Part of a small language model's weights.
Size: 9 layers, 2 heads of 96, vocabulary 8192, 7.13M parameters.
MLP neurons of a small language model. Each row is named by its layer, matrix (up: input weights; down: output weights) and neuron, and shows model dimensions 64-191. Each number is 128 + 32 x the weight over its row's rms, rounded and kept within 0 to 255. Numbers have three digits each.
After each neuron's rows, "fires before" lists the tokens most often just after its 100 highest values on Wikipedia text that the model never trained on.

L2.up265:126118166138155128122110136120127106134151171080131144097155149127128157109124157187124140087142090119136102144112134076059089157066144135137156177108147099082135143105105166134171121131124183107115175161163101113137127178071129126168119090118145092038087116142095081171080130072043101173115098162179108178094152194185054146143163156120142132153083142141133114131138192139063150119102
L2.down265:206161119114100125101124066150151138111168110158083111094160179123086104092110147134104122157207175157127123131138106102127088118080181148130151118121107103148157143105138156236124108100110180107156103158121108153058082146101120092141146115107135147100156136170103109136085110133156150129133103152062101113125118129172106066101113051133152159147053203150111114174096130132115083166168
fires before: "\n", " the", "-"

L2.up123:107098147052176144096142146108081106105163133082176129155142090151139157082118124071166100116142187172061134129140103053089074090128121154150142122157150173123202128113118049108145199157095153083130191124184113127068149163190111109143092142144145115186087120070147172116113171209143130101127153107197144147121136142155119091119111168133117082157129074094101158172110143111126141132080
L2.down123:111166103117108135117100089122123185143131146133008160117098193140070187158136147177176129112136124135149101135123104176162187165220095122099128141115160137145117150141082163145081093075177124159142077137102144131129140132166097113094143083147166141087080105113079102141156143086106148187117093211146113140102104110125076140090205160153097117083098112132173094145100124152148109106168
fires before: "0", "2", "8", " of", "9", "\n"

L2.up336:137128138133123070100103107095140147167147128121123177134132111087112139099116086184152149150164076104131164150129187108124137148127137111137160121115160172084103135146126054174130169151105085054121166112135141119106100179084141172149094123152143106154107093148144098132128107144114140131149181056089219141175166115132116112146092179063168148120111139123148201097154206137066168091148
L2.down336:148151162125070079161113110123142117105158090155152157075105119123142124124177094075147142113087112082120119213151164159208075164123096103185104114121130144085078190141128123144124105135096074146137152046138132113074139137157135083121180126120134113141071115151088111103112103142106121116141184156124129157135186119047116104139205131153083146110133093155143180173125144072119187109160
fires before: "1", "0", "2", " "

L2.up474:132094140084140160100098146139119132124127122132162135078124111147180167157129183129134200108207131134167147184107148075128123175066129120131140100070133110154107187104169145085121105077148136135140047156173102141156098111075087151088195135106079083180084125108060149125136136128096105128085173127161116152126100118121188103147129147140080145108107115120110120134144064082131114128090
L2.down474:073125121109112128092090128134150175091138129072114082089128147103131143136149083171186159097166093132130135167122151106142111097093136123140123096094110138106088077141107149128179134118109165074173115107166152098060100088179129129098154096168146071150067168114077157109153118115110219168105086117117115163169158118182144204116144122119132144107163102117148122129106116125112125099148
fires before: " a", "8", "7", ")", "1", " an"

L3.up558:174111125097098143146150120133144189153077095102104122174097152105100123125160105127141130169041137171189158155152113193170151159130091152122102107153154082127100169109081170080068115148151188112160122100111181148085152131141144151134149175113148154085157106198167156102123136097093073145085089145183118120149135157091151103158123092123084102146092124138162150074091112103127119131131
L3.down558:083042141100093077148117126179094175147125161133086155130162103106072088166074152135100130148081137149139155126163136165177126129114117142152116097067140133121152151172078164128111114164151154168142126101102132138061142187139171117161132203161137158082164079205130069126151169101094168183029123160112084101105197144056059144123118121097124116154154134117156123080110134140075105169121
fires before: "\n", "The", "==", "===", "-"

L2.up178:162148137109132169197078071113166125164125194125157171120105112101194097129131136124102141146149121128156135165083085092147124155117167137150133130140174068131093173095155057093192139205120150083115180149135136134191110157153093064160116116132148124192091146177125132079103067153101143136094172156134126101172110122099152137077107126126113157120138084090159100175165127057118197146105
L2.down178:168116130187119121127087155124121148147154168075102101135119068137214112181155106151156146127165097117140095136099117143109114130124102150108170149108159142143083121090115125168142133124173095083130114121179140158177178134102132094178117094040137137129193162159113101081122106135162185131139075138173101103123107112156151164122119151098090114123168106120156138131133081122186066144136
fires before: "\n", " a", " an"

L2.up215:111101129105069127148077168099123094181129101109139086202148142129136140147148105128130109111169183124139187113132151097094152165173194188090071116092055095115097133137169108190162160108127097118189193149062120130100094124091120199167112151128163120064167132167159149114111080145151127150099140135125109122124109171091154115169150150092107141083074120108156084101094140154096065192100
L2.down215:088118159138089133184152118124151156174141142141065083174092126125195130141032122105100158131210164170152137105130110112095118078137156191094125118153093152123130080109118145110131157126096175117104212114148113153121091143161115111142148142093147151157115123119120130122135104086122144106103121138112092132120174164131128120078137167116165136119121092104161124074157095156080078126146
fires before: "\n", " ", ":", " in", " ("

L2.up272:149127167153114142144151116104114100059143122133123170069111117059143122115164141109197116169035119162163128112124140124109133101107100135091114139158149185179131081158167102154105202164062124138119095131141140083191122159147076113132173091101155130107180101151152179154163124120134142145104133069118155159136141132135110182148098170152156121106068151084158120117136078120132138108076
L2.down272:138101104140113102153094142094149139149116039128160097080163087147116090079088097145137174115140102156109101097129134144164111140177153095136144118122090181102104107117124182123157137159083084134080165104090133118142119140141180101201140141190094074145149169130143062152142118068119145137089102145168148110152124166152128167104148119154135171193088100158116167108169137166088148103072
fires before: " "

L2.up218:142087053083137122072094129137136142115174089121176132158168089111150082087155156149085140118130128163124114134135123086123126135164165164091179117113226124073093187149117062170084089091122165120142172137168179072144120095088098160117144103124119101129129152093086137141137147113116109132092121061170138126153127123089119138120106103178148163066157144145151134107187155196095153169136
L2.down218:156115124102123205124083062183150135168121119094100167107140141158147151063145120097181166113097099071150120064104092077110143104153085165141114139105143119120141108121185163110078191089139156097108141089111131123075084117123064147089096129105056126156100195099181088138137133116141130158150080109148115163138159115104124117183089116164152109142141159108171158149148179157118054133146
fires before: " "

L3.up395:187151185107149034109101150172114103191114129175111095148151105123163110152108178142114090130075088135128059127071133068099126114105121157117127185107134150112084152090128174117151118098117170119107136130123055074170094166175132118115204120073150137111108139144128178161146158126124098208093139116113091135168147154096099139138132175162107103086125139149131162160221056133103105150134
L3.down395:082076132147089117105098129191132086130158122115147141096081197134140086122144090142102126169206092146086154156128166133140096089189120142108139101095124125134099114123084158139165100144107157164107125112119129139106185158145156124124112154203077164122143177132077135141171100166157095118144143116147095109085103082088115102121134118097123108124148106131136141187136074095095089082180
fires before: "\n", "."

L2.up47:092135102105167082141167141137068066129146134113156175071110111170099152090061130156113130154126107122100164151193098113081087155188077148101166151094138149086152097051116139138072151115182069121141123139105132236094094115104122100101086125117173096144168135086116120079138140148137126209183155159124127114162138143146148129146140183104101165156112130159166129128144086116122126088150
L2.down47:117104093130190134165150141160094072149120124113115190164091082152095130071121113138189161079154120088176066165143084120133141179163137104054126148162132178141137138103111097100165122109149073087086127115147133182187154108132169065127095117100163153108122068118095142087164104165133134165114143097045086143121167136096146131150124097171054150123160060123136157127144106142169152128102
fires before: "8", "2", "9", "1", "7", "5"

L2.up670:131125095092187124165125119153126146086104125097122140143109164120076182148179181130141115164124132145180084131117169102064114060095177161100126154115111111091113134042134134113186111169121088041138098119118104141074117129159159108160106064189126096150066202142156136121117157151145149183057146123128106118178111095161139094173152088166123105159102078149059122123109150110067085148156
L2.down670:149179129136138099151104124143077160079158129151156097109126181135154162099138087088168087122140081159128133128112139123131166129124140077113153105124192098128103141148157159146136076096113121130151059090091074131090168103107131115120122127161122127072145104103085164155117081070163192135189113147151102152135038197116125125072175157120157148109085116072232158123111117140090084104152
fires before: "\n", " \""

L3.up114:138098160137071131096136134073146181119166138136102096064133127133110144075085148181149108165121114132088140176099067109092119101171126070143111148069179142104116064121048161123105128150111173191120157189111119109106143123186124115202188169158147149106096165089125131166084112170104132170161109169111104144137066124123085093106112133177177122100059155158071140129123111136166170096124
L3.down114:102126127125127096117104070168141109178193112114159121092092158154108118069136128159170137136148138135093094169172134055140110113098135117200103189117126132107132103121057155091159140129126132136137073139131099091144178126141137152141094144117201133108212146154116163170131092096089118130137124069147101164132157108162121155111113090161118169069132145155077103158169160166121161145090
fires before: "-", "\n", "|"

L2.up590:121109121132180115157100150125118101053146127107142122141119153090107107068062172144133145105174149121119128115165081115109086109149145171098119114075150100117098125152047171158144079153137199072110171109123138141143142204169116137161122172175124128109176115115229107125169106111055133176096099177151072164138112127147119100135112141176125184112096086194072121178097145144122148165086
L2.down590:116032172135131140113135147133057095122137077184140066190168135117117118082112150200119176201102133123091067158153112101127138170143134098142116193142101152108097098156119137093133186142082099150117160092117122120090143144170145160125114095092117161060167123117140177168175087138143166070124117063144136149095101107112168142125150081136119126112133177129086168113147134184155100138099
fires before: "\n", "|", " |"

L2.up487:114120143112062091144155193128135095067178159099113164134170133158097151186154059065158139113165093088085150166122165119138152186076152098140179129101076096104088167105128139117136167148125102180096153134147155101148086085177112175123144188156161212114108114139167131098137115099161135115165112086136074105135124098118085090107125093131150100091147087088172130152097118127170094187124
L2.down487:095134146107155109111134153105185140140171110092113126099159125108113166193084145107128165127113119117160119115166096091143098126079125096153085131061124182186143088120192133142129142151099149128161100155207123133141125104151168178128196170087169166105162137163103161115173199142127117146106143076182117123088128112138005130127126173152148130134152084122154149181115153111136098137083
fires before: " |", "0", " votes", "==", "5", ":"

L2.up504:170124079076084124140065115115083112114079081173113180083149156067111130096135111073039180152104105177137137146170118125133126109151180148091135098117165207131138094167131155169116166152158114110114242107141084159153109149128113168108157098117090180167065089125173101135143147161133126136163166116159127194161136157128149134101167148117144120135159138077147105180071151120174150123125
L2.down504:115075131136111122142107151163110183105071166103063116112078098152130146118130129176133126142142097128120125129086140131097104104168161160185098143161125148113085104146184141092135159065122138096124124105160133158117091175160115120086178113161120155048146146062110128123166090143113174101080087088126118164118155170151147124140104103161105120120131121134088078180113148079111139127106
fires before: "9", "1", "2", "7"

L2.up433:135129066187095178143118111130145067138091034123195113144124121085101137103143096078112101118149149079150084109121128090095131176104161126077137123052196156121109130140132092120147126113127104138134097200136132068156073072132180154193030142166158101166096162123160109189112163137103164185097162083098115155159072136057175115135095128159136164149126126104160185159154137168145086099165
L2.down433:137045103092120065094091109137135119163196130088106107129119155079126131100123089155102135120139105066167075119116181134116081141078100093150118117100206175167124121129151085112164138165157076096115101093131125051164139155122133132144075126135135138091134109147083131177120108085126172108096126108146146114109171197136178121097156160134150160172131112115184207097141111156131182104175
fires before: " "

L3.up115:140135144146113113148143098105097072083180124108150184195135079107132097155120130116126085164110164134127097065106081137139069062118155143116103153138124131168169172114118101154148109143166154157164135137057193167074167080127122096111129142129172139134145146060070138138108186150117153121158130117119150072159159127126080047197167168120112118108109125103147165113048120175098124152092
L3.down115:157142053094214162133127103125128091112102167122141185146158109089088095135157146143082127126069121063151139131109137145182077178155098160085160157163163132162085123166073095101157144164073149052148097142158144136157178135126078158107164112080152122125151106106118145142146043147090129081115123168118145142142095121080107182128140132122112127149189101156082118127140166155135154089116
fires before: "1", "0", "6", "2", "4", "3"

L2.up317:121104197143101202124194129081094081081152139187120163146084160150092123131178097107098112154105137151133115116092135122039134092159101121182103150131117125136104084117120158146070185129179124160156098104135147106104137073136122149164151101118118127126111150235131124166108156111161106109110108125153143080137123108157145121146087101133149085105201107168133098138135103123115187177083
L2.down317:132076090168136137131131128132084165135117121105161118129098096124066176137103169129106157130082135127126193135154121144144169085144117181104130118128081093123128208113152122123168127126150077144152085091126169100148183132122110148124110167108070065166140106080116145090121080113165159131112099194121149140130183125097084105138149138097175148227125116131162115128192181107132077093181
fires before: "\n", "===", "-", "The"

L2.up165:144120154167082130120057162103135164110157113144103138156101134124088110092117161165105158184153100127205058120106177110147055121161172090161080157160105188157080095115103098109118197146156175129132136110136119127170146142117128179229168091129127185145124114147144133133108071126146129086106132167088080092136122108090141158104102101022122150153134096130152120096126155107205106124134
L2.down165:125100116111072097096150122139057132172081102087121112147146169102195201151157078151127049125146114111136147194136133144158140127156144133112158102083131123110101124129124092104128114097099139069140099156130129073116124057137165109077114150130083130144140139160127109191188164120116049135139176134137145109145116145122120039149161152140131096141163113121182137185143134103127141179116
fires before: "\n", " "

L3.up529:087124161141119123158159176187181093105116093197175145132090086158174143114138072114096102139116163165103112094111163113113075132116148145090120150168207127113061133073138114158093182111145137117136111153095181060106094103102129092177064156102138162098097151081162141097167152106091162159056131053096108091130136136137139143111078181105159156118148128085129153073149155158103155135167
L3.down529:119098106104139111173107125177122176158139194176097126160135126184168122086150134146088166182103111150124179138106137183114122127113068109132073132161107162122123087163165140107144125099188115120119149148123168156105125145129126148146133057155183139150103174151137176128152138085201178055079107096141136128118152087123192128131111061109119125164133091174150136115129166074107209132123
fires before: " the", " ", " |"

L3.up290:102162145123143126170144156083076147123103134115191115110111128097051104146175147117112143091074139146123125152168130091109164157099155126118133076163162081082071154144131165109181103085155109180138096134106115132158133148123071085112151152089103174217156108135116146108095124085103074147084149140182124145155152146183051095126117163091110149109156106141137104069160104158124191124194
L3.down290:200064133085070113127105153141127110179096127133106164169139122162062144070113102101154152156143110145120110165117129121126066088142090117135064167159137117115169112114117158155204133116146113160158139165114111094110101108144140135180109135146210101077051127039056109132106130069164198138129128140119139210146161066130126199142095072133115112113114109131134141164145170143118101109080
fires before: "1", "2", "0", "8", "7", "5"

L2.up600:121086138204127160128141164128183121109092130067122162147174143119102123103143080118134103152084114025156128142144089145113163192138176104069047155111159105171113157191169113168139175132123110151139136162130136107157119095100133119174137146131140129074148115126200111130161142134100136152166173130086097125132083127114118060128115080120143094102204071147102171102040094215114081139129
L2.down600:115094163117178062136140185117103101140121162111203127133102204128127141155130119141133100105182158139170178148080082159110152113168175066101162112166120131148134166099174138150153098188125119075118102081120110160124081142097154150164115130154111133131108115158122133097121115079129102156160140145190060076112107151141111060100178121155118167110164069106153117139035111144116109157135
fires before: "==", " ==", ":", "ground", "able"

L3.up679:113093192176103104137104135131140149116117150114034136150123100160090136108136101170099104177111141141089111146071161118095139145175114103155153167128092106155094126104081158095192139135119120123113134144134075087162154180134165105141123168126158133079082082142130119144109064087133123166129123154145121192145096173165138141163109137128114153139073181141107159085139108095163072124152
L3.down679:165124090215090112105112109152168089115197113153137115113134132112123107084142161084133141146070104140117131153113170102155116114143166160158136181081164112107131111048134145083154098134207083110141102162120152129073160156154184187137132167130148132157135121164163076200180098104074075120095091109139096114145121152127122121096136101188125129160100098126095111177174154134141121119108
fires before: "-", "\n"

L2.up121:103115115127122083105134123095089170115145076150110081174124165163100091173161100157105100177110078167158158182105145118143126149082112126175052167150074153094096148106114166075113135113114148119139120134168071108073180116096150073089127108151137190127122170207105156167115151120138123126085158168136101107144098169108140165137109122129106166173097156118172150124118135126118118166127
L2.down121:122135132131168071176147124051075114164148141092069063085085149158121175128162177141145137153121133138126137161082143138126106094140125131104108136125111179106129143059150190135125120143165107121157091126121127134132205146130177114159179105171155127117212148205156128135103118124129180093177143103127077125080163168175105164106119104154103101125112027134121157126125129158112118153103
fires before: "\n", "1", "B", " ", "2"

L2.up741:114121116129142175080168128123123160102100122115174123111153107143157161163127192158129090131111179143123130140165086075099177134119121173155066142150099074186090120151142078144144143130115121127151063086107123105095144115048123141133162142099160116101202077107143119098178120140172080188082149090101154084147086125124119096196135207127131105129139140150066125155145164174144098119130
L2.down741:128084110140116157107128188116140091141142116087166128138142120128149168106151110181088114161165113231103129186120140127046170067146113179154081145122146129131128111128084132115163107135126117177110095123137137123120121127142104128106137138143144138103103150144100148139105134135171123051097128127147179185137165091130108136079067150140089012120104109102135132141176098120127090121114
fires before: " to", " by", " in", " as", " on", " for"

L2.up83:128105152151117122117123126120144133122051120107094122131124110146174114118112151129192107145212118124104130128132151148150123132172093118094157101149136126106125167168093116119145191124156078152136174090127128143151127069159116178163110128138132121096170094163123170103180106120171121158145076154138086110084102164133067106143170115147144183086142075132108181031104102127129112174082
L2.down83:130107130178151120120166112130119131138106147112122129112094141106181076120083181091151138140183040167169126170135105185106099144161128125157083116092167150111206174158109074082120154120120121136187146090188113122147171125112156155195136164154118155070172096160131164162132090183102159140117164146176104166142129117117095082152090143105091129104103101103161125111060113126053152158132
fires before: " |", " medal", " votes", "\n", " ", ":"

L2.up196:122062152153054131095124130094187150098138117121108142158120112187132126077143129088081123141148136190066141073116066098086100163091103160115151099108121136103146149177130062150180099165116132173156136109190092043097120136149079171193150121081142122152143083130172097090170142147127165110157152144128149100158068158079189123176120162146184117185080135141076119126188104159112136129116
L2.down196:135045147131105062090170097083086094121113089150100134150121160135055129108118148084092139163159141168156144077148142119140163117180070148113139135155157192124134124122125115138134101117100104160118132067137085118147144155149128098154134151165148145156117135106136098093118183129098103119133157130120133155129073101150081143090116155156133184110099166113138121079124126114134152103111
fires before: " "

L3.up76:139121114170094125161117159095133138062124093097119111188115141127159125105140141175070147122151109102148111120142138116129111092058161109194158135157149148106121129069123085114115152096102167151150165124124073121083177102144194126061114080168157193070121170112083154125084115137102100134152160145185099126178086174136159137143078101101117107187144109151076148136120161109159053127179
L3.down76:167107096168153117162170170062114171101157116181119105114084120115109139146138126148128092171213140089137094112103147128080103204139137148120147131091123092123128143108119187142130114090113151160115128209157168078117156152174181139157157065207169104093143141111115143117054175076104102102158190159074176156098094115180154149096119075111139106150147094072116161117116138170093159135101
fires before: "\n"

L2.up221:191115132149117113155126118141168072121142161108133155164123101087138196134121142140159081146111113119069187098138111129140137146120112120078130116106114084117144168149143066184142158143146124177155166134131142162167137151143121169147122107188157128091169115182163128047146131062142157155104098184162101134127115172131105090121110057129131127101143090120169089121101085135130047164132
L2.down221:115068177147138068126126163146137123103181174154122071111077123104126167143089162113138118122160062146132118117170145154172132107107121104143160137062126122114141107168113144131146125132158131124126203116177114132116116146135142145104125139170133086107174146219173162137114055105112173157096117161223142088167124076145058127114095154068106135117108141110185155171136059152089111108116
fires before: ":", " |", " votes", " zone"

L2.up724:163082137186105192132113126105137107083090145101168167140129165145107132130113111127092163178044113114060071066116085105122129111129131148115127080125138156145126167147148099157092164194176104169141076097114079108160127061117066136159127137161126145118139112136184095106186201156096096158128115078132129095197113200118160148158105161116159138147128143192106143185103114140093161091171
L2.down724:147118134123175084141120102138146090137167130151138118131116151064103080098132098136123091157196130105036145129099139092174105132155074069138113138172147138143154141156127134136122108137146123109161109109146122163160069119117217163155160137153126070165194089141144107123106125134100082095112176082163108104154218163133175161153132127127177076122121189111094212129124092087131127099106
fires before: " ", " of", " |"

L2.up512:129081123134066198092163137115162132118121124203149106114136082133123123084107116111109103161141104135070104145101118080113169215105101143098128114090116154133205154154120090189109146121107106129130133088097156169179138105071076188148134142090164112156132141077142131121187163201151161148144152074107129119145087209122194133121155180080168129133098157183141174123131165133103135090099
L2.down512:165115122093119068102161121088146080077102134152100164133091106146125098125160146108089172149082205175156118116115140060160119101148174126144127172193156097094112064198141110076142076145126162128089144122159153095094105166078092111118196109107144124118131129169046133119134112084114143122146129192188176117149139096185132147123117168055120068125072136167180142061129109136151141109103
fires before: " ", "3", "5", " by", "9", "2"

L3.up212:136158126094082161143127091131131180085081089145127175155146170071091131144183162119129110138001107156155121159141094167135122135142089157164118120168162138130100137106098143108093089151195201099119115153095185146105200121107135163138131150093144169106124096191136162141123135119081141149062127173143064121128149139072150114138140153128121096085114125069170142058082125120137098146104
L3.down212:096061113095089120154102072151120163123129121161099179137177152093084123189154173137155150118000113143115143136164072153162120144120083137159111086131123142117097122138062135124110099170144183089163093118128146153114174129157119144167114195139129152111146101191168131122124160121066146169046129132122063112100147122075123111138147151128129116107118130115142152076125121099146086222135
fires before: "\n", " The", "===", "The", " In", "=="

L3.up16:170107127103090138161085103129118097125127085077140142135119089139110107100094141104130237172138145158102125102082130082122081108149191179132113097111147113145125094148156133123064105154161163147134195156192136094111119126125172162120169133086072102145137111119162142129101144105122204141111141109138222209144098083145159135180150206065152152120130094117172163124112125146097181127043
L3.down16:175125136084132103148076115110125162112101131114135066113143079152145087081154152131129192119158102128172096116111104148151056159155142092201122169128133204146134174096133204151149119080121118144078056140133106132124141128143137109075171092129157116087154113181108177107131131133135214111109067091133088139146186125170136119086113098167094138108152150154058152098136127032153126079080
fires before: "1", "2", " ", "9"

L2.up557:116115103179173141211160094158147123132102074115118173147105098170138115115173114155113114103108153162138122085145119104124103122138146192123139053139122133147103149124127134113132116122068173087084104158136105096105179063112088094139129137123115149081080108107149134174100130148127075164150089119201112059093167116107147059137110178125128102150100092117065110177142144153063137086108
L2.down557:138164093186091157090130140095086126063203140148132102129100134125159124106145165090097172085180114141197099111130145197123111133149137081143122114130124145132168105163147094138087171188156095121178161122103160163153097141197176136153143120087112214141120198120120073099141097158157158099153077174136162105080081109123087163165109143113066130135157187173103102163157160113133118078123
fires before: "%", "9", " million", "7", "3", "1"

L2.up683:131149123130158169136168155129100167120112120177160123096123091186129172091179097111119035103115127111135151175162091077126162107151134144170139154098123119061130085179068088108139132159128088148115130130122138091161097079098118194112107155105144164169167103090075161140194083088126152123111150143094173099171107151136123062101195135088152072136164098062117151164114170130174136088142
L2.down683:154143135159093157144106128123109099132144100133126114089135110168115188173120095118074129185092116154181167134087109122130208076190155113091134094127179124149143132166108081182125133134106116139087119128154166137102213116109087106129110138131122185071160083091127156145115191107122143120100134064072157144131126082163175180123091123105120187138142138150134117145172158131153099134074
fires before: " by", " in", " to", " on", " as"

L3.up337:126150087083118155043110137122065129093107142130120109115136132186073142114118164176110168116090133195109117080147162115153120127121205176112113166139138126095110151163165119183100122185142152122141104121131068096162141163154146158147161179113113124121101146161087133114094111164142116166148147173124211171135090137154170117127094114035144161125101138106193110181120106103131156100130
L3.down337:085123144107113158122153110153162174164135145115064120121127104143142117157146196169095136097115131118126036174091099132148121131177122136107116177160164135125129096139113130074113145128147112071133151133164073127105116137137143150089149126123132104104102144123135172084151149154124170163151060057189124124063173130124165165148101069156085098132125083125106161171133054177190162121146
fires before: "1", "2", "9", "4", "3"

L2.up53:147117170167124124164109129132135115144090107128126128079183117108134100170128145147122122116150090163129109190076085107101163144130070179164144174208128153112058183114117159157092087082105227142140164172119132107125152193137136117083112138097147175161056107105131181155156164101103107160118105144142114131119075096103091117138157177187095111134068118171182143092188160101143118184093
L2.down53:141094122129139149140139171197119134121103147090134155117160115092113156117145081172165079153119099163128070171130138155140094113126088112177125123118102112147177110135110149190152163103098144077099109162128163126132118102130174159131183159193154132059135125148143175086123088108157110146159184082115031153126127108115124091180156119091136072128142151163125133111156123104198080128186
fires before: "\n"

L3.up647:093098152136079189127096148185089181106204078178045076136048183122143146145167125098128095131111125130106086135119105119092086151088129121118086144127200158112129140172136122074127141153135147146140153126131149086122140103117145087164114121062117105069117053145088167162090138170110130169109121136123116072110097131143151134134106152166130092083131166105129104101121149150106135129100
L3.down647:123114086163134127085121080137159145101095118120117086173182113116120098076149124149117092122171148144183132157171112154151095144115141089168102102143047096158155132115154144127106095156105095138096097044135097126161140143193079125106125205070178141121154130120126134143156159067148149149157098103086057071142130162159127133114141109134080131124149125185139130103163134084117134111113
fires before: "%", "7", "1", "4", "3", "2"

L3.up763:071116128121168102110126076119100145113110145126153166086141165180132100126119169187105146109175124103108142100150113078134103192099191126161103144136131135116101099156111198169164125150136147117132125088148069092126145150163151136127126166121133174189105155124079077188170168106104139094046075147210124189112093085096128179106072189108136130108090143114150098119177159105140083098168
L3.down763:166118127123098136147092126107143128142101138126160098182156095059145202119141061127135114189062176163094128146150143153147104093120139123088117129075145113096138151098069096114150186120082087101128159158151130182095083115119117080116105012111149127110104144154141138071098086196153133158179128119153078100157144137125113094145147098135114126141139125174147144129154093178106117143074
fires before: " ", "\n", "s", "."

L2.up525:070170152131145111141096134143105108137167209152140123165125144143062083090088114134151092155161146145084115117109151139119204088103120083136115143151079100128165107124114126128083054134178139199167134148155141121102165118112117135100114153106100115129197084187113178160115163100126093088147135158143110137129078118171145120204141111162104130137131147126182157120116055122101183176055
L2.down525:012101127152177196145115118105070157121068167105138136174094139132143164124163118147122122145116141113144173167131122090140115088137087133146126189184130141121166126152128112130099114103102154164170086116150164157128116102143143227117156146061087068120137102149114121080101116148084170096053126117143147123138118150110185179159059136122161104170103126196086133110131166122128198130127
fires before: "\n", "===", "-", "B", "The"

L3.up26:110148113142109105091069133148128107149151092160166121069119133147121141104079064117131155084172104162122157125085150125122124195175083124091136135159097172107056127153135085108150143126131130120173128167175154061099098134149163150087069129195125074122134096124102115155117118181196093148081159087134130134118172129120144145109183074148118155092144146112118131114141141139069122129164
L3.down26:137116072134127105115106150147101183118069124170152141088135154139133188098145137179077065138120113130073130131116122151196132163060094192138183069155071143103126104156152129120118119112116120124115141143089123091103152120113131112111028068095077082171100109154143152126150174162132198163151109137126124103177091071105134137098197121189143130148162081168111107103078120154145103180095
fires before: " ", " place", " |", ")", " (", " the"

L3.up292:135093120077176141120133130121159182170189099141079194170073149082106148143147109093168099153099143137113115097133135116064156083107135137102156135137105173103135104129121152132115161143078148091172173083198162114099134108155071115151090118111126165127098142115170110115123153131127163161144168142095173019131101113122162166119110173093157122138087150164149171101136114082089107166091
L3.down292:120121128124158104154154133214120189130139151094143105132072153134087119087155123114079100147146086127135132134093157098198131109060067150175124147154137134132146163133144109042084181191109123164121134145091119116110110127136119126154162136104124098181169135113095107145161144196111075101138113186135145115142069129093108129111188117105109046136089132129142101141133098186082079116182
fires before: " ", "\n"

L2.up229:123119098110101112122107122163098121149095140072148140166113147136125150108140207057145141151074187130144204169150103093133151108124112179097157144128149099137141081092129170176168202133112115105087111139142098134115140143157093166091124163195176127093136114137143116134159127148069142170148212115104127095112138130074134121136080145167116136111155170149202136082124102120091086120130
L2.down229:098133193195105119138168124079102114181156161132189129130084077118080124178098127139112105124113151148095165109127139080112129075117152083192104149179122083113137095119115164090099136196112132142167116087123122150175090156162163125098134173141156083140152153085119114075129104080173122120106120067140094102156204131168109114101122106119098121108150124132129146107087177087156108127146
fires before: "s", ":", "ame"

L2.up740:081083192099136092160095113155089102128136136110111114196146159122129132163151186126127084125129132140104083098078109105167116145107105155141156112170117114122052115143147199109138131209110219151090131086153135093081149206118112123141164186106118176173175176090137145188139069182144095145114135103122164103073143089075135150137141162120097161107122070126165120139129082128138076154067
L2.down740:115115137088089100126142165137111084169108169085050102164112113079113118117160100067118131157100134126195141109087107149137165076128155087132107073127103086137167105085104167115157148094141153112121184095158119112120110143125105148203120116150118155155157072116162090087133131167183125120165115174074122041088124111089154163149121154040053166131128182141150135122153181123180082162149
fires before: "\n"